From a checkpoint of a small transformer trained on Wikipedia: width 320, 2 heads of 64.
MLP neurons of a small language model. Each row is named by its layer, matrix (up: input weights; down: output weights) and neuron, and shows model dimensions 96-287. Each number is 128 + 32 x the weight over its row's rms, rounded and kept within 0 to 255. Numbers have three digits each.
Before each neuron's rows, "fires after" lists the tokens most often just before its 100 highest values on Wikipedia text that the model never trained on.

fires after: "st", "d", "mit", "it", "ig"
L5.up274:101167082091132142149142147144116128202124085149142109119187147137097138103138151202115145126109150107146144189087149152093132070073113090122163148154114092114104161131110145118150132141135139172066146048136142107140146132162116170173151106122141132095089136127127140128141096162081163151107197170157125160113109098096111144116120149103174140108109094085112057171111107135201148165062125114133128122185083105139107134167157120098179144150161097119111111169126160140110134108102113157099144143160137070071163191090128095055163126154155141159175116158091101123128088223094103117
L5.down274:130111138119144132174106105143160134166104124147142122108155092116157095120179144096145136094148145114108145097201151142107173204091156165141134125172196144101116109126146123149187104174142095119143082174106119131180106122074109156110191132173105151135098154119096133137075056095139094130104120106098140140106199131102200098118148117116086106108177077162182152149096106093169108107169071125135139092180086135117138146085120143154099121133082122116163153103188144150117109153157103159138148112158154172147151125168123154155189167156161125155126153109102125145135099193212106104

fires after: " comp", "–19", "ff", "cc", "ec"
L4.up183:146133090121135114184131094170068133131124187066148166135125127148115138125128098125066167143080129117119150099094208114073169095090137138115126124094163129067112098144085167143087112139148131120190170112181073119142118118125062098164128134099168143135125098146137105157143110143135110086081106094116118106143157077132129131109112113094146211078144137138165148157177108134120098073156144109135150101086121126177125181127099052131039101150088146151124192168118148147135125115164093144114119133213111178098088153142102175156156144110141149143182162102143107147069169141162129165
L4.down183:139119126100158081094100142165178158116094163099080091141126109184132148091116168140155149056085160146134155149126124123117102095091148114159127148150146128135142049139101142101149090119184182089139135130141192153114088140154089105120115091135185036147123155111132191080198174126134139134155107110123102098128178121142117161094120079129110155117196074194092128093130084139120119158137154113067085119133167150176083132112112147116157089112099121088148091100150164074228123112047190125096100092153079117073165135180103087182150128184134127062154192122091104147109152167134117088

fires after: " ", "==", " gr", " (", "ur", "ip"
L5.up894:125112115185137063140108173165105105072130080145133126142151161068127170127149135113122125124146134108102114110093144183189151144132107143168162099070102160076142141109157142063141123154091137123131156144098127084129165106106137055091132094177142163104100082149130116144120103129125076069140172175163152056121183134101129096130080176153090112168131189162091096133143130100195166158159113113119140141152174093097145159097108188100138118089180136125109135129102139152095184162096169145128150143137141129190094181098146096152105117086127159138046122109150140165107134125075120133
L5.down894:100102156192170128128097117150119167171130197131107124156063129124171115094107217132141097060189127163051088183093183116116079114188116111105143130190132114105161177131108156172144113140146155146118147198132150160156077104115094127072147146120124162127117093151176088111120141081135072161119130130103140169079157134156126114172112126106125119133131103156111117083093126120113092125147126141099068093108136124099151114130112139161138120087119097096069075090168035166111077109179117181126151169143154082074103182099153183160165130120108112134098095160069146090134158135130111098

fires after: " ", " (", "Re", "s"
L5.up491:085111141063134109093153148131193086166183129157160101171146118104103133140098140087048135135133138152119113129118136151137146112100108103137162153187080193111100135110187125047171099134074130140073161128096136108175151069175100139072193136137144124151108104166037113114121090154178097121176103090112179122147133128124128094128127081138117102102118157093075138173118166158174164099149111110157127153098121111108150202095099215165129123084196116138143143117160128133125124058092125166196101105108105102118102165090083087108056093143125095144088117084183146109136116108159083136
L5.down491:096192114068145085154105123091083101174155128126179125201122109057084118143118130182172114111115152034107079100178137154111108084154166137115096185130101115123091127125099168088133101086097164119154153161105115122087105135120128088088171156135128172105114115092095118157100135117094186161138136195081112111157067107134114153207094135078093085179109142149103092137128154107131151134150141137191183136141073157139148132139152104165158143164149205195141146210120157187093149165119135124149136153105201069140054154142123141105098131144109126132087142151132154091134109137144129076

fires after: " an", " A", " the", " at", " a", " An"
L4.up317:139162097119173182123139130087126119094131106077076114120140108113119101195115177134086192109105150177056177145172117130117114136102065076114165135142110140164076125142116180141146121149123098134068066125104208171104111130142099183091074082137114129112109124117172121134167100139113130089162061092118160142117129161108089060159133175104172164126136183200156149115069079136095128089125110117153180096111166156089135147132134135095091147204099134081163113173144183116126132136086136135141125117136153165125115124142048094124123165172080138045124136136179157132144127122075190103
L4.down317:136167153152123170123125112077112175099163117195086128164094108093112108205128122126103126113150097089058080163081133145094153166094137180125139116069107135116143146155146121103168116106137121120160080170070140135109152119124105130063100136118201075117153102134145148137150113091137126129136134143145170064146067097141116113105180083169190143099160094144085146175087129126129155141168100128181161193179145084115130073141135102078131117097094117182154141094094139098166165210169121136119195184114116066160105091163137132143146123112146113131081171157071135179107133089146180082

fires after: "s", " in", "n", " la", " Ar", " as"
L7.up435:196153091149119080191124077174127120165139051100101154128066114087159139081065140126147118164097118088126085114118113124148134099111099145085117195146133135094111072118107153086159106141104126066123172119124153098126113137112092121123103148077146163115102164142164151131132080164101134109085085204132113053143100100143098113121132107154101145115069072161153078172161136168100117121157180189188108147126131154074114140175136127101146166130149128106133089088126101163127119177125132060115118111077169157138094129172100148114122103159109102118149186096135070171126202115119097111
L7.down435:133160140075141190111084189150134121105140144118174062113124102051177112156129171162147050129107158119112139140174118105115124107155110132205169040105133172123129134165142117046091130127070139197114124128086080163164113122200156095111100089141171171163144098142140152160080106081080135129135103146124138129179160119093066121169123124074147143106075176124153139072157128111114171124170126127104125170127198110172094188094159134164106088104099162075160125170155144108152161066123114139114162126149125094101184120159157127186134120115115135097092119088095105113118060137110090132

fires after: "\n", " ", "act", " appear"
L5.up621:115130134119105063183124156047051087135154128140169174112122171148177172155124151172118098130121110111075119188121166117114168115209103085131178136154150100077162127103114074158160176136169135128133078162101171046091146182124127126127120151064128146135090147104149127166169062121106137158153096131102154096156117086106120132145177105109143170126108180094133126093146132089175148114122123113131134180118147171116158168087088129112137146134124155144147140133140088120182100068124102146084129136142178106192178075133100113082113107120100089148126171124173118082104093099079157096
L5.down621:123183169086121142121159125053162177094138143191150123127116097136177066125164083100143109093183081138109096108120130137213026102131100151072103128169185165100123132107188147102177112169146104137143081158145118129131119148182112116094154100125171158138116113125177107111105079138204158135104190177176153129085158100118148090143120143137127168147079105110112161068118140064158164095169148120117074145115110132100150122111157128133163152133127101158107116100132127118158118156144102052129121108077112138130092124104121089130109146123147107125102170118084126198129142173102089140

fires after: " ", " (", " cl", "'", "ic", "na"
L4.up464:147151115094128089130078134186123122114182120142152154183118160190128139114132127126098137175211114081099158119090202168146135139119171148124107145139176126142103131128092149151111146141081104159096148062137200116154132096101112072057198147067087134118111158127103111129125155150122062158086159169112185156089162121172122124155116137105098168085103171125131119153114112178124143111080174116129146149100147157046135128171126168128127136178117111181106128146089139171160172177155138187119214099111156079118103140104099112095117179155123140117066142150156146109145103128091128171
L4.down464:087103102164140114131097102178143145107181169121075163139124125128174123163138116126095093115137140181123108120142163077073146192142139109161157151098145092133203137154173096125087106102097157079136141135164118165157111086117129109141127136140110212073181126074118120144149173062139077144185139170150102067180183099151161151119143174097072165112141088113052098057169139119126181113081097143152162096137086161154088112063106147163148128139096092082162101129149126171142140177105115147137122131109208112151107115108115069136128161148126158106123074133124087127208092141156107164

fires after: " ", "\n", " ex", "-", " Po", " up"
L4.up855:158155103099161156153174126120136103128117108119150074104126132109120116080109172109135102141120220180121153177150084134120127127134127093197148100177162117128143175112096095093111122076057092106102138151149135138103091148113124117144184125105075122160102176129101119071111092148154169094111090084063124083165114103154169146200131164181109087118155200165104114114139105141070120090132158136165167143087115107088156107132077101063125094196146101178051114143067099101122124096087153126116160102142142110089146092122155153121090135173138115112140118082097162113116112113084145146
L4.down855:106114134207150059133122141114156144105129134087090133086149147108123141091121114155168097156159182131136164159124086097090104161099136176115152183208117104142146112144072133064137160123136142152143112164074149194138064142112133105082119109198147104121109126101096148165045107113092149090117118161130106139168142128167138123107054103081177158170193143118109101138152095145063132085057188140119111113128108146144110094061109114174130114129168123182116115155112117085178155169146209136178124141116092086122141112094141169130108138153200119129123119130127107192074074136147115131

fires after: "u", " pa", " Wa", " Pa", " su", "pe"
L4.up1046:104143146174126113138175111121097132073179103146154089128114069150163167081179118173149140111154098168063158188079126150112144101113150136118131131137108122089173105171062131170084172147118098103084063128109139137173163151119163172172174083143098111107105064134133172176112181112099080124060022141162148100133168130108130121133120116129168124063130093127150193149154140156151112102188103125123114074118128133126123075163122143108203149121088143061086121124168155105091149124100138153092077135165122125148130086117097105116161112125098114117109212127204151097119168098162095086
L4.down1046:100125107146134126096087116195088156193127086118048128101080116108146119125117074194121098230061130096097128194076124087166132177158134134083131127087112148144146114102132116181124109110141071139147169153132110157160085169104118110123120109155197153088133130165050119148149185133112142152199198113123135126069106094159065086162120120124107166136102168120146125096104132129144150112149103111139167154110139112152152146116120137115085116154161161129048108181166126091081126071150123143070140101120100111101137119144130144095096090092135097166125156125087113138091136142086132143

fires after: " ", "\n", "s", " gene", "it"
L4.up621:116131100122143078068173155146190194168127154113142155098147113036097143101081115124076151124118148100161117142075197124085141139100096120121116108147091126122122152134134133121151143114136132083092127069082114110131168115141142105097142110149119106153135186079104103132170152096067177103152080122160124131132089174157143091161115112107185167163119119143191153169144131116149205124179100133134126165108127170144154120122140099097143153093144159175115153160148121111092079127092087142121141161153130167087169113050129098053155169195163055159135070165158143066122148046168170139
L4.down621:086130165082144100112112116118117106143148143128153110137076171149096162122165147124203107125126144095116164132090153106103143121170114134152120098142132113145172164110156097113149112118096181158088096144117073136143118142153113155126134163136164172157080088099056147082108076138149121117111093131067155153120136081111164101169085129120067137096115136054194057102106138090129116133122178119163170156203187145127128152190144150072149205152123065141073091139110089114096163181069140141139103167131150115068110166174111174101117122174102168128115093107128103044174164174148063045

fires after: "\n", "s", "ca", " that"
L4.up753:155122140123183097195190092113166107105173167135091143140102150166149159137154195119111058189143106187144091161114134117108080146100123100124120163110096087141102139140068110160145131116150083163138121086114107170148177080117155073110090086128146175112124133111130193158065170090156175164111116148131103042113175155140116135097160141067128141121098128073176086152093159154115098112122123143114121213098108160160155127068131152140156136137107144148074115107193152103162144136109184124132085141092123157148113144149114059158202153127073068163120111135199194085120161156129133102
L4.down753:152186134114091138088088176067171132119102122113135131074114080133106153134166107135130099096172146116162086115093119105191111152164123138125167144140148141140158119128169103184090143179120132108117111144155048106160213135117071129148089120188124112155132154129169131071156206038132144220140187113132107104128133151124153088154136164133097095157107129118054121232124100097102165164090159149136129105156181117118122131091152098144168111114127116127137114152084072089155135115156099145144152159140161110141174150127148161112089187178162143139178113067068108097149104130147097093

fires after: " the", " wh", "ly", " a", " w", "wi"
L5.up299:152155108164099144083137099112112070076074117155106057053155095121156134098118108127082097226139141202105113093135109144115150161099065134133159068110138149132129170163157087180160105167053156099119138135135141134084124110119142151074185100135115117042186112136127082092118137151197119160126101107120109133132079139111147134134098118077171097142170163143129099120157110120170111083179150133156117080146159081193142092067092148032109165165149139119120108150136160202209142141122155086102164104153117131177147217171091082136110101125144127134106116171151141130145084154084168116
L5.down299:071150155118123122114097163100168145096129150108170096150105181157085141124165095139145100084160098126092184158164133088125109104143108102087178158114159184121074118129072193137118120124120083103151107140119097143077109152174149111115117182139164118158106123106183104174151109153130197121117128132224139192131134163213173053118106134136209079123073138099125136157113102129055131149123109193165131112131115185142181122174117052152133148084175104112132155118108162073156142160210101150107122178067138105077072122128138107130093158052157178118073153096100190113153149140147116132

fires after: " B", "i", "equ", " se", " me", "B"
L4.up369:145117110145144110194137093103150114120071111133167101089107158051122157149129172146101112183149160103118158142182120178148044135106147128109085183123122145082075107158074137098023185073112092149132199167115133097165157164129178107116114144121131170185150154129091124127092116106094124151140092147116105094075118126140105095175097152092132121162110095139106168099061122138090074149177170101147121117044169120079124105152178148139167085182148122111119092117153187139135111142123144090173120182159111131106124188087123107111148126139100116082127092097074147120208152163115082161
L4.down369:105153122101121135101091143130078108135097184118077165155142095136168032167158165176147083119120188146121157092114138060147152125139091091183125048117094113118116168090159116173150176088157240081167125147160147128118087077052124170097145101107164113132128065128139141142148106097125128116188125130124144170119110149131098155146126092157114152074112117113145154113171094096104160152126135155157139156164145123118147102096130145111101117143121113186127137114107151091065181081109105119152126088195105089090148110140128113126114095119185161109112143171194066109148126158106132121

fires after: " ", "ri", "-", "ver", "ve", " V"
L6.up798:160103117011185166140130124075131145089076121112155093070144091075151151077090109156109120150138137122119094136138133102106118089112116153169194157103113126139099143147171114105195165071093116127186144061065098134053121157182148074161145144101133093165130138167135137189125138125131101186118107103084068169127083111113144091115139146094152057169132169159120094056095165109107150119197104104171084132114154160135117122166106171127157061115101118135138126138154093078087086140124117110084160090186110157131041124169126119140137089134158139122128129115071176088150117130122142122
L6.down798:135110178113131104067048188156070130112070086160133177156082082154128125109121164109192155135141089115113123126144101127087124126115129130152097101134105144119090101084093104111071088117118130146153124146180116132124190170140179084181099137126079116209135113137186166147151067141136133169150134134125062217157066108109137163117139123188122111144134060118126126130176140103145141112224159155098175111162133172141116147109116177087175169139148107139181093122142089131182128110115167109166158118160121151096127110158150138128108089120135134095178093130151129124182118124165060099

fires after: "gu", " w", "ar", "li", "ve", "ri"
L6.up591:079157194115129093128111131112113106163150127181105127126161101104135122075115119167102146131065144122089083117095180103129166171171132173162106182077131112113118106142161097084124135117148094143152100135141167127072132202118120163080146137039093137146133107132158159150100167126155133128119140125082044121137111126120096105159131170117159105160096097115106117114076107189054144189201055076167120157119165093166103190154141131113119112136158153140083134135091135164123135104068142124123092103139119068072169110155182093124112156172091160159135181134141152096055098072144125149
L6.down591:133119175115123170082117110144135126120127166174136146115047125183074079112130124098054197114112144089160087146073120121143096104144105088155118094117145094155116106156134102189117083108129101121063122194118071149056136126128101162088156134140149111138111114139137140158111120121224173183111187095129095154085113159149125132165105115118146072121096103101084131104126150114124133125134140182090129122117185063099174112095172146138152163125128120114148056108094134147134188135149138083117137179109179092181063049159097171128179134170166112082097121150175178140079156094136149115

fires after: "\n", "ated", "er", ")", " the", ";"
L4.up659:132109080086093072138143119033174094100187110153151099148079134143132161137108168091168147083138195140140128161082115118098146125115143078093186130158140115139103140115164092157157137189140113107159171101149095122103156155140119176064140150115140106133163164133126131131134119155148149141164098165110156112063156166149101140185108121086135138182076134113173125127139140173130169123097157070142186136083126157122138105141103143052157098120136130104161127160168157151138123205109084129116114153104097165099125124175113127115063141138158118137099138100199114164090101153064163163
L4.down659:145122161089096143187174118047136139113098109138078178163100084142121151075140143128112083138201106063156175099110163116178093150125132186125088103141152184172131168174181096098109065148166194133152080130131093106092126101114072169155127125178141142146136101130152169086187135093142160171130165118093178134128155141094088107169144121115135097163080116107107118139069083107112134093102100159117101143142139115141159126109160124126105086108146068170144150110120160105099156109169143108125135119095082112136158145136175162086181090099209207107156115085117113054052109149196106109

fires after: "\n", "\"", "s"
L5.up476:111161076109167050177132074092155171087118120178121105079114156147152151132118128116172121126120127157141121118023191149137134194090135118180094116182126119144113146065181148179133100150103086163111176146117115181102125165114116079078032125112153144152103134188113113110153156115163100167142105169131110123155185173156132187091174137127088121089109068145167109168116125133167121083130138106136143145133127210125156083114098140102223141120130118167126124135098134115149122150056112102069102121156135118113105083141118147215107128149106109103128114142121139168090138163130097147
L5.down476:114165104133132120138129113000160154070145133103114145112071084161171120146112154153163122148190129153130102175045129108175158112112099091106141129152170123216150143141153108189089141071142135202145127172146158122075154161082092103063090108103140145105116136125164156149112125147150100168105110160106145115123204154141115109113145149165079141158060195127167122170172114139104121115119182126134106165144101110117100148091118107133210151113068095216122093180095143129107102136111074152135082123150126146120142071116115133148158112162148072119152150142135092125115051103108113097

fires after: " re", "re", "ho", "ten", "ri", "n"
L6.up242:134135122101160159121128122135107148103175182155151125120100128123130130119116140105141147153110077131160144043156141107141140075133107146130098133067103160128155125150114154109132117133089112131096111129128197125111182185154134045087133149204138140172133162134104117119147118147165159104203106198076224090144136080169142196130082179111144146172128127095112100116109185132111129118134067108141069128079116106153117042145091127081145098140115154130117166140100111133140131173096086095146141107099156200072128121153107139103148088159090025079168165148119062124177104084133071175
L6.down242:108150195143126147099136156111143114142176116099159149139098152119123126138095144157137071150152146094117128128118108105124085128095159089091184144103145112114113095130140168225114155090092107132155152153154156164142141158104142120122097123157116131161150120117158163116119131119134149076124074125104193123058104112066141051127203109097120090196139108112154191158178123070105146133110115167139117137167091121119101122142142105115121106138095135132113151128117108157158122158116146050167102115096158136148095176173137098204074160133115137215128178161152066089128105108146127106

fires after: "\n"
L4.up1195:161163102122085108152180096162110088121124069130116075126102138170144169107083144134138151114118114146177123135146072079104126045164120105097140124155099095120141148154126127156125174184183104114149126132120154047200110187108096145098145095133120060145109158089142136100118043123154193121164131043147110113148155126169135115160121072123112115115162156140168128106110181129131117125182174137154144104087115157057211145090128166143091130145191128151076160115081108121152113096125187147180135111088163113143144158144155147128128096137166121090094189092184063095124092118078213125
L4.down1195:082154123108088076117151147037100162045125126082122159154156130161116148126141142139155149089214142109134093170099124155176076129147163184098138118118166084086082105107107112107173103148160168147139085136107131157180147138130101151121121136132104135172108139068120097171145127135159159166148124128111110191163141108135137115105103103144124128144095147160145131131150129138096127099133094109171083127138113148140152134096169141151126125123179116120104107146124154164142143089125109049135116147155186147118208089140141150140103149158196094173171167120168136130086071155161137095

fires after: "st", "it", "ist", " C", " gene"
L4.up29:103146110139160150120142134118174145164140128147139146144160129104119171114122170164157172111022118133105110130141146172105124130095139080146177163180093136117078151125104121091156054105174101171120130130113073116115093109130113114095182133133058117116138159128145182178103093207126106107164128186154154098093093110180129108074119114130107123119135152156148130128152081190177124178154102127120132069102120170127172148170111103075175140082155096150137138094168148127082020114101123084145162100125152083162169138143099147071160122117070143057092098150180174108127055126126147161
L4.down29:102092135160142111131096131153123113129139105127074121062108095155147034157171136140124078056113117120141095106120168109172104094125104102156134127153091156109162109154130147164156131173144142134133109142152080127120143126098072124133142103165106145137058117173112127156111151122192147167156129104134122095094141083118170178099095160133141084128217161149147126089141073041161151159104144149167125150152121188145133154158149111130137098141149120075180138155118121109065162099145091116113115073148164146151157134161112113105158148073144131063197127031119127147099143190121119092

fires after: " V", " B", " Z", "r", " Ch", " N"
L5.up185:156103126136101107139145156144128134110167135091102128134110140171164156097109113100144158129133094112117057116186139139112186115146155131187090158141183152181130155138112131173153129071110093082200151114128106122103130159131191140159153106100109155158130134119155149108151163129068070120140112152130204156195098131187083121134128100101131135085122076119158171127134099127163156167155135183111166101127067148128179126148049105103097115144200150180128094040128123069122133114051103076190111118140172114156102167086128074090132133106094180084157154107101065180088097061133128169
L5.down185:113146148098062147118114182078130146046116096127157160183172110070176109148105133184130208094092152186121154092107101116148137043154119148130087157103123112093161191142116121121096077122068172110132130117093126140113158130096107181097147121158128108113121138201086107212193183072115156122146159139097127118136119104136176087060152145111114132075092118122173151151085149073127155109103089151081127133069126096111134156140114145183165155079140136153077155103107067121102099140102116127149187131087108115142145153119102112182102163142033159158121110122119161132071184121127189131

fires after: " B", "B", " Bra", "ab", "q", " Z"
L5.up1228:168133135110131125116133121206141147118101154127120156117132151140170133059133146114094100177162181138175141107160107197183089133120124130122132117111155076133107176168077133111145083179175101130192105159111110114119127148082104157127116146087138156149190140159162105080084174124116139133100037174153112147141081132157069150172201082178083103111158132171121114127097126127094126112175150130113108125090147093107196084151126110147114158149110105076121147114147112085132161120115089060115117137096153148147132171073109130104168117082150126103137128132121115133189100138097147098
L5.down1228:154158148183155143103120143113130106063153113149145181082111181078127062165144109117164126125125136140089175140125090089089113103114142137119126169102136126189091156090179129146127121105110181124096121128114059126098096094151119116121137132167148164047142135103120140132171140068148069170163092156080084114090106122151120121101165106097148128138186156135145079125153113111239075092127156187121170106104135127172107133099119102126166127165104041138118096063148111096142110195154131097114133122148127144136119087127057122149070114108122140128122110128167149137143144123140100136

fires after: "y", "te", "e", " Y", " me"
L4.up1179:063137120136128142140098094155147153165097099180076154131170126141114157165161130111110181147106107151154159196133121114106172124140135150141183125173059018121121147118133106160093137147169144129129157112145140166097198064098126126149084113142097185136108131124111097180140123119104094066082112115117147109138136144125092123164135019109102123157157080118152136154137114099111155096142119153107106148111140134095175138161112146115088097113130107063162172114120147127116124112109189150136162077168143055120178099143158198122151097136112170155074112141078119180115185131156076121
L4.down1179:123082084139143108127165191129096168115151121131151226163132077151152075083170128178161172159123126165130141082143136107144139130072104202102089123102108174101145149141150154054125105129088078092142137131150135163121121145128119137096119100170112138097106165073142097126133139150111132167172118134136087124136112117101132102160080122152116160132120104083141188116140174194177107079126195134115145095073156139081161142108225134076169107152097087148143048111116191121131109162081125078117109145148132200132111107113065079191103123070090129099136116146091159096106156136144110110

fires after: " re", " Be", "n", " Ch", " be"
L5.up1218:135130126114113168135151121165196167083185166120136080141155162141117157133158108148154149044137104209185088133117075101115165118191134175124114098135110120161158178132167114121133189179142096121114135156158166157119177131117150111073094126168126152087140094129142104191134172096159133104127141160144133110126126121161123092156015067151204130131085098162151113112145134112110116149103098092106097024083167140176151116152118096114086118157105139124172101093165140151107126108127104073176141085098197187134107111175101146137083149160072091118057128117148094155105131089181062132
L5.down1218:111080076127162054152104107079136140156126152101170177154123093117150131069119129098139179152052083156109094112127156225160151151103128108105175141162115153193092141122115153099132115142073123100124088142147103076172164127133156108141149068158186125122150104152099164157148103131133157147154058065082155158136124136149105104112226126094150129152110127093127158161118083118164153154116094105098141127116104118130115154159075094100147162119113091212132144086097194132152094104152193133188115155116169113108138107151156146140099117096197112120172147089096091162167098164101072205

fires after: " ", ".", " (", "ar"
L4.up712:189102095127177137140111089126088097153132135064207121128164112118158101125101138062164141134095105087105148095114151157120134136085144115143116127165143172077131138168150194137172149084067098097096152196068156121157097181114110130067176173109124126088145110117125134144150165110191171142153213103163128139127123139114166134107099117086151106103141133183140147115152161088181122091171132135107143090150156107056124158105081139143114202107129131167104176106094102148065129177040125163144152118094123121167133171101120183193127105173099158148122093159117145146096066161123144143
L4.down712:110141091155109125170135089082196152095140067143121094117116123135136144131180143139109128095151151156087129123100110113133130139101128110157143151144137137137157111125135093147090090120143111129184140161136148155185078103043076172146095143160096143107091159140078223064138146110148069148153139132121126120148156142094080143150132079106081156148125100163083146184133121111075178120105110121094170176153125085133049141116114123128165115098155155143088151136114167167142117095124122122120126181128109113164208109097160079155184140138142112180062127227085085124105135156169126071

fires after: " in", " de", "qua", "s", "f"
L5.up89:134157140128160073128105087170157097126126096085126074065077146131154128122117124115197071109113157086164098158089170123156108116138147118121128127163160127135130128195189145069130099132089223139165079115121096110091086160152131136103137127094165141132102066071124139139110174152115086081104102177129117093100166143147096160174125141064110156124172128172217131141157104154141111077168133163127091098168131126179130094104143109116174139126120034140156098093133138175139160163151093113160127079148133139094130125101112141128117093168154209123129147109172052136169140131152119141
L5.down89:160102179134117131101149142036147098121135128082132113150072114080140095140131160136169123129119159137131160112112202119191103164148125165087097075158124137093142132095148097115107134203152103140146156065130171141144155131130074149160100123121065076132114187098134133157096108092115149180135137131141139168115178109155132087089110018190155160126174097080108130119079104159085150136142151188160138146137177116178130092156122060113171128059168112110080153079138174100162118162156147103095131176120096083169178080177198166135146153134145120125147149129105075142102075116164143169

fires after: " the", " O", " a", " Ju", " Na", "ta"
L4.up441:101151110134108109122154096085147104118146110132152124130142121154145167138133141116138057149153123151058147159165099150066095145133101092072129097125131146088096062154107169181123086127110122079121114138080181154102168154110104172093086114091142174123077090139137126106137106117149113193075088115090051174097176157152128129177152130093147160096144108103203146123100154170137141190139098035115107121138167123149138111089157123161137131179079126175157099147121130148192148132111156115079145202195184062112103195106127052131142078091154131138136135103074183087132142149056139151
L4.down441:175184151123102145133113146112156098132090096107109083132112162127154103041140167170135104131100079093149111139160102143104152113129103132138123120153157129103112102127110104204181136106178110100148135140068179115113082111084091153088129120171134110102134188092158157116058121041160108100152141130099161115091117089105126088141110152105117130117074137126163121176143114181119141072118092139163129059146138154115154203133160102123088142124183175159154097171182147113095119133127096187079122127179121073146124086172106103100177096091098125182156146141115114185212154090157102143

fires after: " Vi", " mo", "st", "ch", "'", "g"
L6.up614:135156135100080130153138105103138090138137106118120168143189175139117160109123156078122166149163124156139085133105101127066129121104161124168140137108139087091089074074133107180166095137215153118169111160117105097199223137109095112131125132066077135115103106098120124143149185166160120133175123153099108075157125092175116106124112143145111172145156100181177078048133116094126180132057102113055113138128155123147135157120115155077100172149065151154149106082116162104100142170115151099150114115175146118150156100112142112161187116162116110092187160128178159095129082170188093169
L6.down614:114075127152102109099069118116168189140083113132154112130128091199101115190104106121095114103195144108094146148140147197151183105100141134060138089125114188157130157149108095136142148118043147137166089093137144127061104160117158169117096151110171119126149065139140133157179168134138132110119179117173148146111174159101136151128145133126122137146155132192096088122116120120147102206126099116166109144118070099155164100169131120120105141131128067139156113104125133192098114059212136106114097101077134169126142181118160187135119144074100120143155191064177145088131160115208054146

fires after: "c", " su", "D", "hi", "B", "s"
L5.up578:127142107156131177111099087153162130119111118151145111130149094153064095144135171186066133097111109114098103076136091130098151127119081111174072127118129171146111127122146159163111129130164151177141165137100102096119159129089133167153106109145084169154113088153169058126129066128087147062186141129147098132167138140161123191126126132125115197114108181120152137138181175135150133126105114087157137164127117201138133137147098086132097193162139141121131141158136117183145138142086134113094123166152091168110045132123086173120135143119125158106129107149142104141128142083155112163
L5.down578:103124168049146138166121156112176144125126097132123133125060104076136145117153052172187076140099113100102147206125143136174124109115163118117157041122056132075109149111158109100133156108144159108090116121111181101132117139133126187088146150092061098159157141087138096129143151117116155130131119213113173072152087140106116132133130190121104088118074149121116101144112165157138117107136117117153097121105137118176113091074115097103080122070095130119095130188166125125100211095067129174220121108132157170156121155076146103167119167122139107138099156148132134046145087101116135094

fires after: "s", "S", "ic", "ch", "C", "c"
L4.up125:128119112071127129130166110155162091138098171147123154085140127111076089134105158140152153142123118128136136080170161133121168112145170084112115146104102139163083103183103116127091011135145113100110184150130127146085149142126147153167162128176139169114138106181121058188097125072120122131161116154135056148178157155186164114151143121148153108103150132074131098169131178079111123075107095047128084108138155134122183173127128172141129133129143145176063108114145122160125114116131108098142137083143122150154059149134143108066120085093163124126176108192140091098123118120193150168
L4.down125:151135159126172102196096136161121125152154156100148120106124159113135094130122065134144201110079116137077140115152083078185090088069114142128122110078101097159143148128147068092064148165153116115120126169158098116096154131109158127066135106046152047083162157139122117165111139119137139060161099135142101143153155106121176150117116111082104135156148104111208122150150118141097118150133111143137129114116088045154140081135152138144148141108170172142131155170087160113131121117153112134111135077197149111086191126140181104111083145160095128171134122136217119119179110140074130110

fires after: " ", "-", "en", " ("
L4.up793:145095147113069084115152099100118107140112121134135138164121139086129148161168179063092146121127129117124064181163132122105108115174159135143109214152149205099129133149156088085163137147092107116127130168141116113195134128077104085104116127097144093097190149101191122096094128154165140099174100066119151096135143136136095058134112143126102078125097138098158130149129143129148137110173106106146152241084158128151098097086059180096045150151129185150125125110130126097072119116103223120111176154196104123151141132084138123170146140131125179146090142091143154144148217099115096130
L4.down793:184031127179105109106072111057187127136180112105083132146152117115117170121181166071152093080190150138092174134154122147188116157114101164112147132128145102145163102141080131164108080085073111136106126210156116157154097082044135102092096110139119081140114194084148112129114141092112117118099208127137165146145112171152093114116164140135108095123150127105098143188170158122096135207168109120125087152136165124089145187120120103127115119122106099130136118066094133127135093090118109144103148158120096162144125210091153176187131119093164157172175156103165132129086100142092064158